Weights of a small transformer language model.
Training: a variant of Adam for these matrices, 1263M tokens, 9636 steps.
MLP neurons of a small language model. Each row is named by its layer, matrix (down: output weights) and neuron, and shows model dimensions 298-447. Each number is 500 + 25 x the weight over its row's rms, rounded and kept within 0 to 999. Numbers have three digits each. A neuron's up and down rows have the sign that makes its largest values positive.
A block is one neuron, or neurons of one layer that tend to fire together. After each block is what it responds to, as a language model described it from the Wikipedia text at the highest values.

L6.down616:502505491506465485519470466508484493475507561492488445523526492504501492480517502523492521476511522572500510497536524502476471504508533493490507507522466518525490553544564482529529489492477538519452482466500552449504493508494487492503517487491500473512454523521468468483480515504552503480499511492485478488542511512513525501519487469490493496500475484507495529527557485503507513533523512528519513478463516519470504514483466518468501494498494526508529
L6.down764:472542462492517507458481494522484517478506487493491508494508495496515504480548506497502491481493487549484502512518498485528490475508503534510492521527479497504515515520499520499505490463497516580447534475518556493516537504456537453475484509486503525443492510503464482473509546529470531488497484491479522486483512502518506507501479473471494480529522476484492525472488476472512522536494486525491476490482503488542492538481501557508525500534483523516504
Film cast, name-start pieces

L7.down152:455498478512510513523472540495516524529496500498505473501471479491497492507531540509557499475489500462489547477515517476475550520524470528498519522510462466479487513500482456484492516434493516520481496509487486525509514511504524526502540506464532487487488459472513474520481504510524486520526486514495546488525535529535524480512493523430530545525531520508507474502514489465501530512488541522508484510529483440480458512484514541527455513485484503493491
L7.down207:533451571439530543456471466494509479496491493476506500516495478522492514489525539515522497506526564523483506419492474489510548484489526510495520463504533497526496486525484518481440500479512469536524482516524482454494468534511478499490507498506518453506521482491483490498534477474488487494495460466505515464501484514491511504507513526460498517511486467495480516499536486477511526504524470512510524532448525505500529488525452490480504476497503495477502
L7.down753:516521510478472514506482476516474484499517510492508488528472531449492492501488493466520494478514496497529490442530490515480507523514489471499525520546509511474505489499452533514492494541468481468496430510515498473448491509516540515499516529512513487537502518520488485538480483493504440510526539497497495512496496551488514527469491508522497500532478484497524469503530516538545510458530508474475532509452499477484479513512510538493504531452499473463512
L7.down950:496472486479478513520478484464480496522527467480544528508459447474470508493531517478502486480498512492498512502469494482507492516517467474485428507500495527523511451518506534486466533506508482459436512505485516477495458491541506473524508503502467521462517540496512470484516549490540514512529508505500456507452516497505517548468527533509483460515511500540484478475495512520477491490521481496486482461465507500555536510519492495536492500476510481504554
Mid-word fragments

L6.down241:520479473510532496464486505502505539511460498519492471494517480499539530553523481492472464469521509503543469502497502535522501494490504541518474441496476498493491540533480480499468480552516475511452479484478473480519512462470524502515533504493493494513507514485479487515500522495510503512521468540488516502532530516501533499494532497507491532505471487482534502518528490461492510470508525512511529534486531449530510474552501484512516507462497498459498
L6.down1159:517514490520451497461537519498451505552478517512470486476510476491532509488531514477511492507494490500529460502525481510473533475522523564528484449529545476511522532486485496466498498517461528480503503484465501497485479487472520473517502477498493451502489519475505490538481503512458530479515475514482470496511505478515488526519505516492507494495482456519471536510518492496465474511503531538542520569467545491490493505531528539535504469508496537505498
Acquisition and award verbs

L6.down470:518512488479496519485498520516511504533537495494516469559508555445489485541504516481495467493539489508503469503473454515509467490517558504487544492452533491504483470472531484535450514531501512476449552479475539537469488524488483492488484544472510555515494521522515527476518482513493482468469502504539484502514483464495487512501482515472529466461499517511488504471576493499472492511514479502517492538483504514482451554522533500524541510488510472527477
L6.down710:513480469532453511476517501506484540531512463486454511519455506489480467525507497472463521468559509505467516467527506499514500512453503505503530490505488508535480517460441480491476513523489523498496503502486528509517502514511486530485475501486491494564508513514485517476499515509433485503500536542478480561525501514452437499481491526560494523519474494533506489470568498503479490524462540477490488446522490535499471490464456507501502493486499507490503
First-name completions

L5.down76:491482553500475509482464507497470481541484493512509532520515517518480499474501521521510482505494511464491509507508489472532496508504476512492484467511503450482471524510519530483534484486479518480488522555483489505495462472490515502483520478517517482506470489476540466472490499498505550508476542477507484509508536545498471536507489506504477495509521492536474522480544499488485476485490513461476518473453493492482523520534506497473476500496471501465524
L5.down131:461520477481500487506527467491513519507525442499506494524470500478523499503482554483521521512517462490495514511493523473552502511487455472496515453464484464518525536458461509449521494517495504485490467490496503502527475525519513490536519505495434506528502534519493516489512507493556490473521552476488490480523549495503540493518533503509492496539479519483454473456519487516497486507510487509485491486455486499499505549498531464474486530501530514485506
L5.down307:516542541533464466436525505484500514534521529484499520496458515515484473534504498505494502521472507477502445491504473495477473528512517493529546468533499453542527482545505513498491488486490501496498471479438544476508480523523501576508490511509512505529512509522478521496495522492455542519496510499504484483491495503484498507501494511518534513550515481528456554512488502503498529542504543520549483511514466496536474515525506502519491492448474467480506
L5.down394:493468505515484560470502456498478506510481453490481482484442484510495523452465478524496522543490491543546505513467548473472483496499523530506533504490521493538507569514486477488504490469497488515475513483490510462517485480475497506519457455551502488518509526501460504498469488470504533476506488476517512515497528474502482504450489489473503479501493536521477519543502548467482475501491500442511489475533504459534513536561541473498534520449514491470540
L5.down399:510507509461487464469487458487479488470502470479484528503517489431532512486507486483512475510523526506496521535546531489496489506525467530425538489553542484503495503525534496510538495501515497526505522497511506518465498517502514490511520481469512470454505504525490486533516523451540492498505525517503496512485527500481478503517490528488473522478479500469483507559503486469465496502525461492491470457488492509480522469495519508511489504444490471463504
L5.down545:495508516567519504482469516543514507463524530562473521486511515518491496489508464483480521504453520486528510482478512480499490478493427541485539489506496492509510454526504535478492475511493500510494460557525507506487494468543513547495491528494481490528448496497541447496536471506488492508561521572534512514479539505503433489518480470552489522500515499508530465532485491442452518526492485499491500507492450522481497508508524530519461520508470498505501
L5.down750:469538459507496485467436531482486494534533483507525491508503485483479493515484489520503493491466520505490533511464497514517508503526483512499481476467488484484479500542469493492451475476505552477505504533473498448502493496508479515530523495515471456518530507494504515505520520514496510510472487502484533475497492518575515480497505507510545482510528502509452513510520537480547485530477513488505531488463490540468514477586518489484467519451518477480483
L5.down1188:499510526528503532483478539549487468525491563513470478533532470502480524493482490495506491497477487488504475512503515514500506490453459481481547453481510464515512459496519468498477476483502496577516506534529521482535508532530500516487507512522505487475470502473509532490517503522520527535515500477520473554485471488497530457465501536500503477528516516497492539521480472491454453522511464480541482481496510475547496528520562534499486527499438486487539
Word-completing final pieces

L5.down88:524474540508499537489554487517497523518512529497498530483501525507533484528501505488537532502494494520489507483478500507518492483452531510496545537475504488490503496529552530484472539506534449488527461521512535506471513517503516527483477495503507514483520492485477468561480516508509507525467492505465511507506515483492496505466516492510529525486510504495512468495439519530463438498462494469519479524521513507474506469540541469518511508519508513535478
L5.down504:492499539511514460477557473496503503501517501515512494477505511513507469535504455510516497515493490506479521454516493481578514469508543479507508517487512516532502478515534528485459499506488517504566479531494495472473512513498489535498389493511502505512525529478502518491484545444507472468509518455501500531492517486493488500486499512491455481538493511465535475520518513542481508500466519461516512508511535502540485477509506502496483559471506484492481
L5.down554:498477498514451506485521519481516519501533499525511497484523497489531481509533475503498526528490504509503462535497534545483505491549545470527450494488532512506514539495522480504465517461479475485491468489484513451466507496495500486515477504576506473467486528523499529523535463521537518511518498496455571518483514471463516493523460515499493500497500515466499493472522468441486498478515492502477515524511541479504485511541507505476512440470531510521526
L5.down555:494489458508485491490474520502500470467486495523425512488479546521577513554514491525496485516505482460510503460484514472475502502459496481501486536506491507512522478490470524529496459504525482512487512503543522501461551511482514462443452466487517532513503541488505497532474504506539433521488539552523490481493461506507478478534482556500528493456479510464495491523493500490480505524532500526491518554464495519502494519468493498505513448481517476509451
L5.down701:499494488502534494500502496472530506479491497484486531441528512536431460514486501553508504489510491496510511527485500493491505539483516526535500502499479477520465491510496544537492511508497502514478498497557496479471531488512518492533483526483480489520510509474490478529519478494495457468538513503520515456508479491559454482527477482510498521442531471538471512493470501494480573507482534465503497488528467492506479506492501530513475485514516449508520
L5.down729:458458487531467477470476528462475486511488503521457470483535528486494482488481524508550477478492516500502518514508496513539490471511506504516523482474494513542565506523472493531455519472491508522526448514496523471491481521481471477522489537499503493508476541491516489495526513490548514471555480449543483463487496460513445481538482512425470542522499524480567488516435518472503497513529452499528480492494485472555493473502477512506491530465478520497538
L5.down879:540492519475465469510471465531476491458481504478468513556509512525478505514502524472517529465549495441493508502489504466460496477488536491456460465502530465488466489520474534546501499472491493534515489491521478492530493529473501510520525504466523531510486505524498487502497513480495502497484470543495500482498494510472478506481498524483497498509508492520499513474445475464487502520495532491456457490490534540533456525523519533525475526513498512530471
L5.down1166:517525483516495502497542522479504458534501491508507520474505479486475531506459501456501498497514509518505490442525486506528521518449490501472524490510498494516481496456466527488506496490470498495501518477478453493500487499493464505495486522505514487517519466492454517505499462494524506506518484496500462538504515477466514566484485502514462509504475473499510513529460533494492532452495535558516489509502527435509496456507475477531496508472514504536471
Mid-word and mid-number fragments

L7.down141:518519504500484502438483496458455550486513474490508572549536507472487497530492450517558505479512470472470511494543490538503494517519501498520503542532446509491496464510557518518506512467483476486494514508483486525464494526515476519476482482541504439435448478504458525501515498466519479508481496518517482438506509492515481498514487551526493490508530492518505525503524500526519441503491541566501470509529464478501464467542508467475503533477492469420507
L7.down522:519487509501502469494502517442529530527474476540458580514503504507458530487522553441486477493504517507462488514516533499515500516474503448481504501519467492530487485483521506471514539476435484504494527485482542492487514470473450509474456468510517527478479496528493514493478493490562489524512473490494455517511486569524510530490504450483536471510505484505489504489482483455518522504527497495489577532498477499494548494498506483468496521539512476507531
L7.down767:496521518484572500482487526476469529540541511539512546495516495506530491531525480514503483529491503488538504508512475506490481488463529533563536486518472532520484532468482555478498482522511496544517546508500476522529515445515526520486484484519505490510493495506507539468559509478555537473507496462515478525474478465489507471542466453507495511538546494483529517561498524510521469500538486493485516503459456500474524492478554503519527508498500526517516
L7.down922:499494502510521497482517518514502483541472530492489530484499484479499558476476514537505472502503538490480501466474477488492484492516510513535526517467499486523512518489542452501500528495514526493511528471527445498522540522480474484481514493502526476477484458543464498501485481491528504536499496528485516483449494513535541523480517496484501516466505538516477440483502535467566540559486498507500446474509492501443486522499487436522517505511470491511487
Digits after thousands comma

L7.down294:490514493560509467506514526464537540467502461528515450535513498486496452526498480489496487503544491498520544499475424494515477493486458454484489514488507452478452493527527514497486531508495488500495506510526511508483472512485501514492487521499548463479509468503493527493519487509516515496476527507501489471521513471485500497510470509533539522536494539506458505458535495490476476488527479482497506450469527506539545456517488520507497485477502491465508
L7.down300:499497487496520480500520535501517448416502496500501471510520508480490502501523500481515476490483494524464523518512471473488477482491492455480486493462568530494474493515497486486518529514446535508514521517550455508466451566549497476527494491494478514481495497484508487509531504527470503506490512507483497488489532494495515549509509480542455500493531505502500552451519490491491567532501531461540522475470512469499525437471474527489492488506510515460515
L7.down581:490521494513519505507505479458450501498516520498494488468519502507462483488515440492492456501513497478475507517472486548489463478476475523468494511464505527489504478511528472506516535522514523514518517496507496513484486546508505507457474502488490472470527481544506480465471485530504463510495498518525515475476498510493506517477487555518479487466500495509463540458507479490491445508480493496518485522499521538468497492506495476495492490476488510487495
L7.down1163:518510499569444504489491520475480489505480524539482429537513471477475491466568524545531543498508473536482523481527483501524483516458489467524509508439526521507474515532480467504490468529511536470545534527538511480487504485518488475496495491540502496485489500496515465504493504550505487462511499526462541494518492488528522596490459502515497470519516516497480481483539491520505445500517519479502515453469539548491479457511479495527475474491497480515464
Place-name word endings

L5.down79:532511499494486526500474538495506471485489491476488477491495494518510474481462519523537495535560471481513498511538505491512482527451503489531490487548509551487481472510463479484509443462484496504538560497497509438536520504493488537507477483525522522498461529521496455484535520473481495472535523520499496469492511559489482516525487506507498513515496542432441516522519502460503538471474533517490485498490493502510498489507459500518508473486479505478544
L5.down177:507470469484482472474499494512487510542481498509517496519527434507508500506496469496501528457554500516554520521514492529529527539511501499491500473479467489506538451504517465493485514533532464473476510502495470454534523534479505528464498492539527493539502530501489529516486510486504501487518494537446497504526521510499476480528542512478480497517510512479471496512515528496507489530494539510497477525493513502449457529542505458513489475471465464524513
L5.down305:500502495527492497493461519499484471493541506517506504455498468489527477488486524490495537530485484512518537495490500472477527522518568507521530493511456540490446536520508504496488455492486507517485520434527518509493516512495495490491499512534495495483502505517514510491535454490500513538545499510498550486504502472499488549511481492487474481461488489551499520546481510480534510503514461515486496527501492482474443504510546469482482473483530477520492
L5.down312:475497516506481560475510545510497477488507480496493495526521523485526489471449453502466544487506502484552514475505497484500496525491524515475532478487492501494485474458475511532500511472502472506451517575494510497478467514470522503483514498522486466471468500502517523509479517529522467493519520488494511459500495537504496495510504514455499494488504544512507481535484509507522489481561468451548491527487488496508522499589493525546509494472518477502500
L5.down321:489489479498467488520497504497486512523542495494502502467538493532470520486501546541503526518502538500547480516516512485483507501501503515498518487535497501511482489498479470514485488452509514539508505524504559485516475496482500531503462501514524548434530512498516485479523530511486456506556463499507485433485481458548530519512511535516492490470510505524523554498446461489475520506519524537495520471524454448511460488496488528477479495482537505461481
L5.down428:464511499467509508538528499495506516536471492515478531528563504479523480474483488508499517482541478482499515490517488461522498505449471515465478503464486468521478486483514518476510506486498468498463484508521482441479501471509462524508516517479541500536500506488455542471508503485470515516517503514505501481536480523493502457504511467541511496505494534500554463504434551515518468494518511516511511478543493448506484498489516506533487516462515508525483
L5.down613:481477511510485560465501476473481487485528499533545505479491530519514551516495537466537516535504536522492503491471487498503474476481460541523449495472482539479505535461547463508515509511477520475490533491462479502508525529500474517456467512505485525561521521527500492466502553518504464484510496543517511514444479479486458501474529463538467535476502505490502487520474492497486506471482482487501537512521473539486530497474498514515485490499470492498496
L5.down1075:476474496534489505478464495513510485520558483450560468505485476532522477496494547515491476489483505541489479470515539462519516470452490484482468540502504480490480489483501489493508487512501528485510543529480469476519519521496530531488507483475515485494557504498484507468469492563534483550512483548541510489491517455550495488474508510477494486519458546504488504541531497516504508505493532517475507471502504528529533460484474502518538532520447474492511
Vowel pieces inside names

L7.down395:471520504513441511518485505490514495472487474495514479499453461525505516445473502511521509515553467499506515476493475546538526485504513493491533505506530502497490529467444497575516530472483472488501536478496489484535531498518480534523517500489514493534523541517512531471503463497497493521500535466452505484536496487498521506495475525501523516549489525478499478563482457478522514538483478481496500532511448494505464502493546519530543505479501496504514
L7.down640:467557502454467561510506511480445474498508459485463494514529474507478511506504479530552468473472477470475505516522545471536495479473459527514531500526497490508451490482519522493463507490543507500468499495497509477532495512491503489478515518511506509502562493506467494522532489518498485521502545512507502485463516514485529511500532473509515496499501503509467490475496492481523477473520512498473564488469507468505527470481504503492472490488514484499463
L7.down670:481475479535523437457520496504443503521508492525500509484498500512516508481496526492491501490496528455499509497508498476531464523542426479483520491429513497503526500475530501497529535530479494452483509488487489505479472493489520509524480491478507535486480512520521493551467507492476494494518552490466504436508513482500488499516468506524500525482518508500466507488470518513489451501539486515502500479519532499477497492525506514493505483526486498507517
L7.down725:491488494520496523512517518481474473501460523491505518493487501505498522500504491537500503495526471521489509509495471496500482476508476493511473485513516495502487497502472469568550457526480486467529551490480517519522521529497492520466487511509481507463513481513488481532502469500527509502527485518500523537481490455487475521501515437498499502485486534509512525568512453470534531516486529480476502490462492477539531483518512489484480500491514512504464
Mid-word verb pieces

L6.down535:506435519521456480524508413513517560504510484529541521467524486504510505518508515485533452515504513527504492516468548482505506512548477500483475500500460494504535489466466487486460520501481532514507501493494483457498496500501473487499476460550521509501525524541504523478526491513471458469468496513498530505464496464453495504502470523526517492496486515497490509508551475457535487549482469482513507485505457449521503522509469468495496481447496512483527
L6.down920:536482469533474504512519517512495540514505502490471491462479475496519516534510555535512495509548523496533518456500541500513486480531528504488495543520495500497520468514498471506491524508502523519495444457493540475501518459506486478500478470520496514479469496471511485484539494503474510514498461515462471500496483477462500503540536480497508528483471475474503512539556517483492547481482495496496541524506525499522529448454483494442498453460487488475474
Word-initial consonant fragments

L5.down424:480550456448480492494502525505457496454515501514540505527557531492486509485522503534514497523531525525544480499521494481453451481526523482468513533524487558522493500496460499502473469509468550505529537511492496511530468507463506476482525539518496554493489512488457547475535544506504525555493508457539487517509504500538502497478507501480491506488521515484510516505534509476528467489476525499491484470447484463447502501539454493514444509516540522501465
L5.down491:467457515547471494458466498470487509570512508501483428505502523508500480493544500499469469495460457522508492483506537513500493513506502524467478523450484517454487473500445451524519501488473477516486518466470513451478487499503502538464446498501482500471498463533465486513480492534519496486518518514481530508487499497475497495508472501504503532489535494487477523500505527501481493526532509487497490498471518490462520463503469483517512478472503465516483
L5.down510:517472507537502490541484598462474514498469536467545485473470478500467519493456477555457482495516505480490518528513509522490473511520525507478518464508465508510497463478490469511497477488473555456512515491483517513494519519516515467492488487498483476497510532495498487511515518480503473523556522518537515510503491523512466481501511502511491473517482460503498503515518528537523518496432501497496523455493467528458477481518482474467528510513489454493533
L5.down758:498496517506478462521500511497471507541507514508509446519515509509526496506483472480477482515520471506479481521436437495491474499477501527508503504474503537517526510564511478521467513497455534517517500494477533466520513527502486497511480462523581489467499521456530530501526500484468501529518508492479505493435503461519520514491480513498509520469460464505508489527461513490474498490456529512490502492542537504495547530512481498527558479492537502491510
L5.down760:475541520527462512520474519472520525509477520529472526509558480463482481500476512521512519505486517542491529513481469544509514501511527524495523525523543459479472490515511505488499413487500499469513531534497496439473510487513526508527488499485506488501498541501497524480474484506506474503484515545525491491475503511517520489459477536475484519504514509527515515533447480502502558505491489501498527500490428529503433490538496527477502517439516511494497
L5.down849:484530495535508463505475499508451512506515487465532497527463463508514480522510525501441478474519506526493518519446493484474507516472525519481507505476520530515517494469485491497486485483504536500550507487478505480468543518503472484496541481480489516461529486478502535471510496506516512517497507479511510435469499558552447514465515506516468483484461518483505469473511538497497530526499505484464501477541493462486497480498509524521484457489534508497518
L5.down916:523494482508501528515520527507498514492507522477510500493490507487516488523422488466521495541452498493469498499524515510493479479524505541512483481488538469482554489516528483478500525486508528495505481479530450518535517482542501485502464493530466548505502550480486498458528469511405494499524511472502506503478480493539491549518491499487483486513511550512520528468459526484486515488507484492490513478475479492505484518502554494487458533496525500470497
L5.down1055:523524497523494480462517530517520498525490444472479497512517490548489485496488500477475460517505476501474470514518482517488506546506475471465508516479546500500524509511456545473503538503510532496494516512532526490515521473512482516503485508523479471498483515466508476502505500454490471504513528474479524459515461514490493484460510511475496495491441514490518478505486535470561492549502481440504495533510517510495483479500461521530504520499499445508468
Name-completing word pieces

L5.down235:496485516435495454490507488509492534491484509441516509481481543474490474493527518478517512513495507503505521506504461493492538499477543480481510497533520513499546499490493510512483557521493509511462467504497501452512477493492503476527490479503476488527520467528501484530511537512516541491488491495499467511535552524477544530514504508459493524490524487509526474505504496510478514551526509499528491510496445503483526539498526454471514518464492525514489
L5.down267:467523492544501509514532489504467458510500538506520503481455492533498489515532530471490494476479477504497504498471499527489456511493484471472510477432494479499479498509524482512505518486474485514533492540481493539486504483483465504510503524474480492523510486466466474511502476492520486506457497506513505520486525519495465468468518474553492510482471491512499506497560493527516503563498508496475529510507504531512502468478511528518512538513502489463482
L5.down406:506533521472502507485514501490505490486479501513488547498455534525545456553502542464516501517557504509514471538491472491493464470503486449548498439522488487480473490478513530484487478468487483516438446547556536451484521499495536476474497524521533462509491478496476491563476479479521494470514506477499462500493489481471506515533531513498561520500466456540469475488500482494459552520512500444505499511479549512494485492492493490497486522497494485518525
L5.down694:481477492459492478487521497515488442505446510524484548487532537486454470493500507498507520522525486491541491498521530494498479493514517470495476500530494501493523500525465509483481535518445528505460497522496477503446469478471511486523497503516512491505519495537506486516509473465534536498471516540537513493521502465503476530505495519466481442496478496530523506497498517509527516504478506531508532533519511477488536481497490504491467492471485525500489
L5.down716:479496532493519573473489528458501495499470488500436550425494518526537504508505558529453525480536497527490506517476517485533482483533553498507488513555472532487516491539476516492479510502507551529516520519500511472505511520493498515503506525558515495463520480481502454482495478470492496511496470450512500530517483536512482483525544476486504501454507497503482512491484484481549515599530492457515457511472502531520480519518517491521522478478536479504479
L5.down829:535492521512480526484509487484466522487492477505519521497508519534484478444521503506534514491506515548484500503505525506530495496524491525447521529489481500510494493470496486495523496485477498502493507505444523493474485520529512475532497531490517511489512528505514524531481506468537467509461513525464481464509489476492508523491512521501506517453490464501525494517542500488558482559457486499486502490539470487490450494494532524469513506492472541493537
L5.down944:521530495505502558497505490489463498504495493477472517486557477551516489503486515519505549478473527536513468451518530505495501498485504506482436519515517514483481464486516506529521518516515509461507467513497497510498494509510551515530489559478495485456441494542503486476529517506526491497470523510488522491506522498550512497501473491497524514525505510505507480535489518476533445469463515530525485515485488467497513527500510486468511543491504550468487
L5.down1035:486511551498472541483491510515534480493540518555457471507588490540504495500488484464506517489503508517501501508460498490484461534468524547488514443506490489481567511511506524498454528527470542553530470506483498492483533528512469513498503497488512463504513533482479529517464518500494481518498460502522493562472481477495487512496534490488486496534498469510514518477515480498531537546499473463477518481490496542509483476493485504527531501534450489531513
Verb endings completing verbs

L7.down35:526446498505504461476477551469477548487507464498510517457510529460482421515467477478514519493497475492505480516501529499572512514506488498514537514497476508485483510516479522455471487480520496459516524509484476465508492492507483476484460532496473483531505494523484489492489521478457425513513477492548493492493509495532495521434538521474535522506496502547477483498484500512493510479516500513484505537460504512525463548507524515480489484502481435478495
L7.down744:521477517519484492480502543516478498503513521540502442472459521477497497494476529498508516507518505486503492495522511492501531529527484526526472516501509482510485485467512490477507488517503494476515500469482496461525529462523502464535527492503523518491490485470521497521456532477537483504489505485497501468487509530524515502493534509503444510474488558523512487515458525484506507479528505522495485458485496514513531479521496529519529502520459533490502
L7.down770:493467498474525562449497489484506482534494527547512521474520525504510489511482475481510495484479553459496502520481532490472494477495467512490445533547521490507525497536449550500445498535486475494501486500495500536521458509549517473495471515480467490504509456543486520514499500485472503497485485497488450483525497512517515503481525503484484504467541498503462528495525504490546503523483508558511522472527502500480507501507436478458491477493447477474515
L7.down858:503465476467527520513484527517537527554439491558532508526461508483525495451439503503472499500487498476551543453526512523517499501538533504535510478532518495505470489505488487502484464484528461489484506457524517505494476493518480487536518572455532473463471537463492508523477535494516558550545504473513490525522513504546531503525472552495504494501571481529512482476492533501474504495519481506484481506496492534483506471468522494465500450507509511513489
Early letters of proper names

L6.down804:455488544515513522452486486432504470535479496455461464487490549505469460511459499427496516490512501509518507521463499445495539503529522512501478508519461499483520517508477490504477492502528489442518564546520495484467466498485523511503498482466533463511489502459532490514475494518527501488456499519476480473474504511498480498476493500540507519503496504517508475518520475497483478514495507507544476500465547508516529472501498499532513520570541477506510
L6.down911:505491501498503508470521487497486516499508459506494517542484530485482521517543497476444473497485506499443500485465478466515465509495457490508472549496466523469491467543522508482488529486479510486489492552521487472506490510482542524487477483505526486513529480485517516513548513466490511465477503486499471457520562494485475519479487487492501509508512499550496456494523488509507467538486487516526481455450486546503532483514509535500499461489483510438511
Place-name endings

L6.down602:530470519516509538508495492472512523490484498469505492472471506511468496530513498473487535554547486518477497530513545493513516503516479547465526518490514466436495502522522479505522499471496477450492574517535486480512458501527514476504465474474465461491511490485537490475470506497491500489500458542520480481515515479549514477476511512508499497485460493514537455525498484521475510541561486529488489510500517512468518503526482530489511480531480504472511
L6.down1009:519521476499482488455466529510503490505522523468523476563495490525503477473506471473493512493518487502468481489511531518524512511471485514506507487516496548510538507488522479489493556499462516486511454490501485477511488499445495529496517484528512563550506469520520506474524530513555499490499506480508490542534509500494504510499478475511485461539537539468544484488480470490536516468455534502486518515497504519484500521507490479495532496475509491544505
Mid-word fragments, esp. piece

L7.down222:483494513476544506505497515517505505492464496565487462484503540498465479503498489515479454498517501486509521505504500477508489524513538505513495485546493490513511491501483517472503495550494506499473501510544488546467534498481454447500485543530501515489515506465523532471477523519494437508469495528468533506498487512480507538536518533510463502463513561520511510517504475566547460465541500497489518516472546500511512512475495537472472459520509472486507
L7.down290:509517514493547478502491501501527511520489496536503517554490547457491492522474510497515505490502500506510541466543535516479462519535513545532537550523503517515544484480466437501484502469546525497464484486474543466467481466499519496492508509480520486501500533495478515539522509466470487499485520487508499490507513473493528526495518505467507510526566498505486482533495536478501522446457509486533526569468506536524506532496512472513467536485487481527487
L7.down356:442467503506485521464481552475518468530473516518518457529457533495474490485510481512451492470508515508504478516477474529503457506491578479462496529493517487534481485516480511505504494490483526476468498473482516495460507533503463497486497522540487543473520517533482536485480512526499453507492507492514492478488500469478486513501489517509446513524507532532504513514474521471467478531472509505513496477510474507525469482556486538486529461453517472496515
L7.down468:462527508492479493503522543521493485527484467501485509541473509490508518501484536497483506522510487547498515566501504546498489498512546502418506464513518482481467533517483488534497477514512486491536538494518582505468487495485474489480490518513488548569504539521496559499493486551516472488542531518510472537505492502531494478513525479499535501467517520471483493436501459505502487522435503477509464458510547533479495494559493534514517493554479519504515
First-name endings

L5.down359:521478503504498489520533527508485511513494492520485494463484503482498484513452486471439488486515540511493509517452484540497534529456520508499480489440473494474506579497474482453512468555529488491532483529513567534473491501493479486468517517516486498493477488429499482480496493495511462494521517523502501540523516459502507515502501509464531474502529496491535479479529488498503492453493497528527489508477523503463514476509482502547507473469497558469491
L5.down445:504495514521484511480499501486476535486495489488478496534468490486470498488490516501438515517471502504480547506490529506524565517514488519530525528454513520521508478477514474524502488555545486494507504522520504488450501530498493511501517536483480471485459476485537490514507497450502493500472527512495514507531458493524507499447464493466512504454445477495476488515512487489551501480524503521525482493444507574458494492488488498521488519497495455494468
L5.down495:488481469449471538488500529501500464522491463467522514477503468490492509465488483543457529473464534498485489507467462505511507494525523520482482517526502475541495531521503470494468494538487498488468526536472499490489547470483459546495488553502446513525454476482512496535489507500516493492480517519513463474531502481469487526508491514508502498475505531507522559484424492497506522458477536504521505499504488469519493505488461496526507523447486532492517
L5.down650:480492467503491501480501464519533485528511516510494498454504511505530474526492518505540526451520514519480519502548487505465507516501486529539496505550503495505433495516497505481489500437474520446494540484489473530508500482551472517453431450497487493534532477463531490533520463489508559555525499500486536483502500483486505539528529512484486503488457448478453500499457458523480500494516547507490518516494501522499481499511529516509498505518498542522508
L5.down660:476499508466514519480506480484493475502508540518494514503484536521504480522455479487551486441507497450477513535472475522487491515524546512479527498531493490458521501484493526507513509462515488536468522504497508509483478502455474510503465491551500473480536521513459492499484521452520536507524509479475481473498489518509513489497496450530513507472445506528496488509490518525555498454536508493514468493507494545489514447522512534498486497488533557504507
L5.down670:453541532514519530497555468523565502499498527474509452493526490496501488467469517471516492506549510497498515510516478471513527492551496494491541503547497533470503523479540501496518463462514525491473460487508530495511555479473526514486510477505457508549440499466499547546498522541482532502501501497516497498533491510536490493518481543476518569464474503504528498488491480477530472480538491497509513524467525488510482498519494521472515522530522497467478
L5.down993:501516531505481533493501530553551524556500526528505469503551462516513499516489495516485497468475504532522510529453492518521501461524458466497526480530484562511503523542478487518510498495503505482496441534513482489487471502498505509483495524486526469532464543500514488513511462488495525502483523549516533490513443520493470475522533495466496521453497491524461494472476476468504488531488506524454481502522473534468517518481526511562504488474515477520478
L5.down1073:499475505497528511492488526554485535490464494536472547479552473472491472513511501515484471473457496491464511468539503469503442491484504516507486524505485492505481504477521489504481510458479507552557503491504529524518498528528474499455498500516491475500512477504563505446488513524508542502492521478511471506572533521488487475525533497474476526498462489519493526547469482499480535474512488486483498500504480470498538507492526513483492484513508499490544
Word piece after initial letter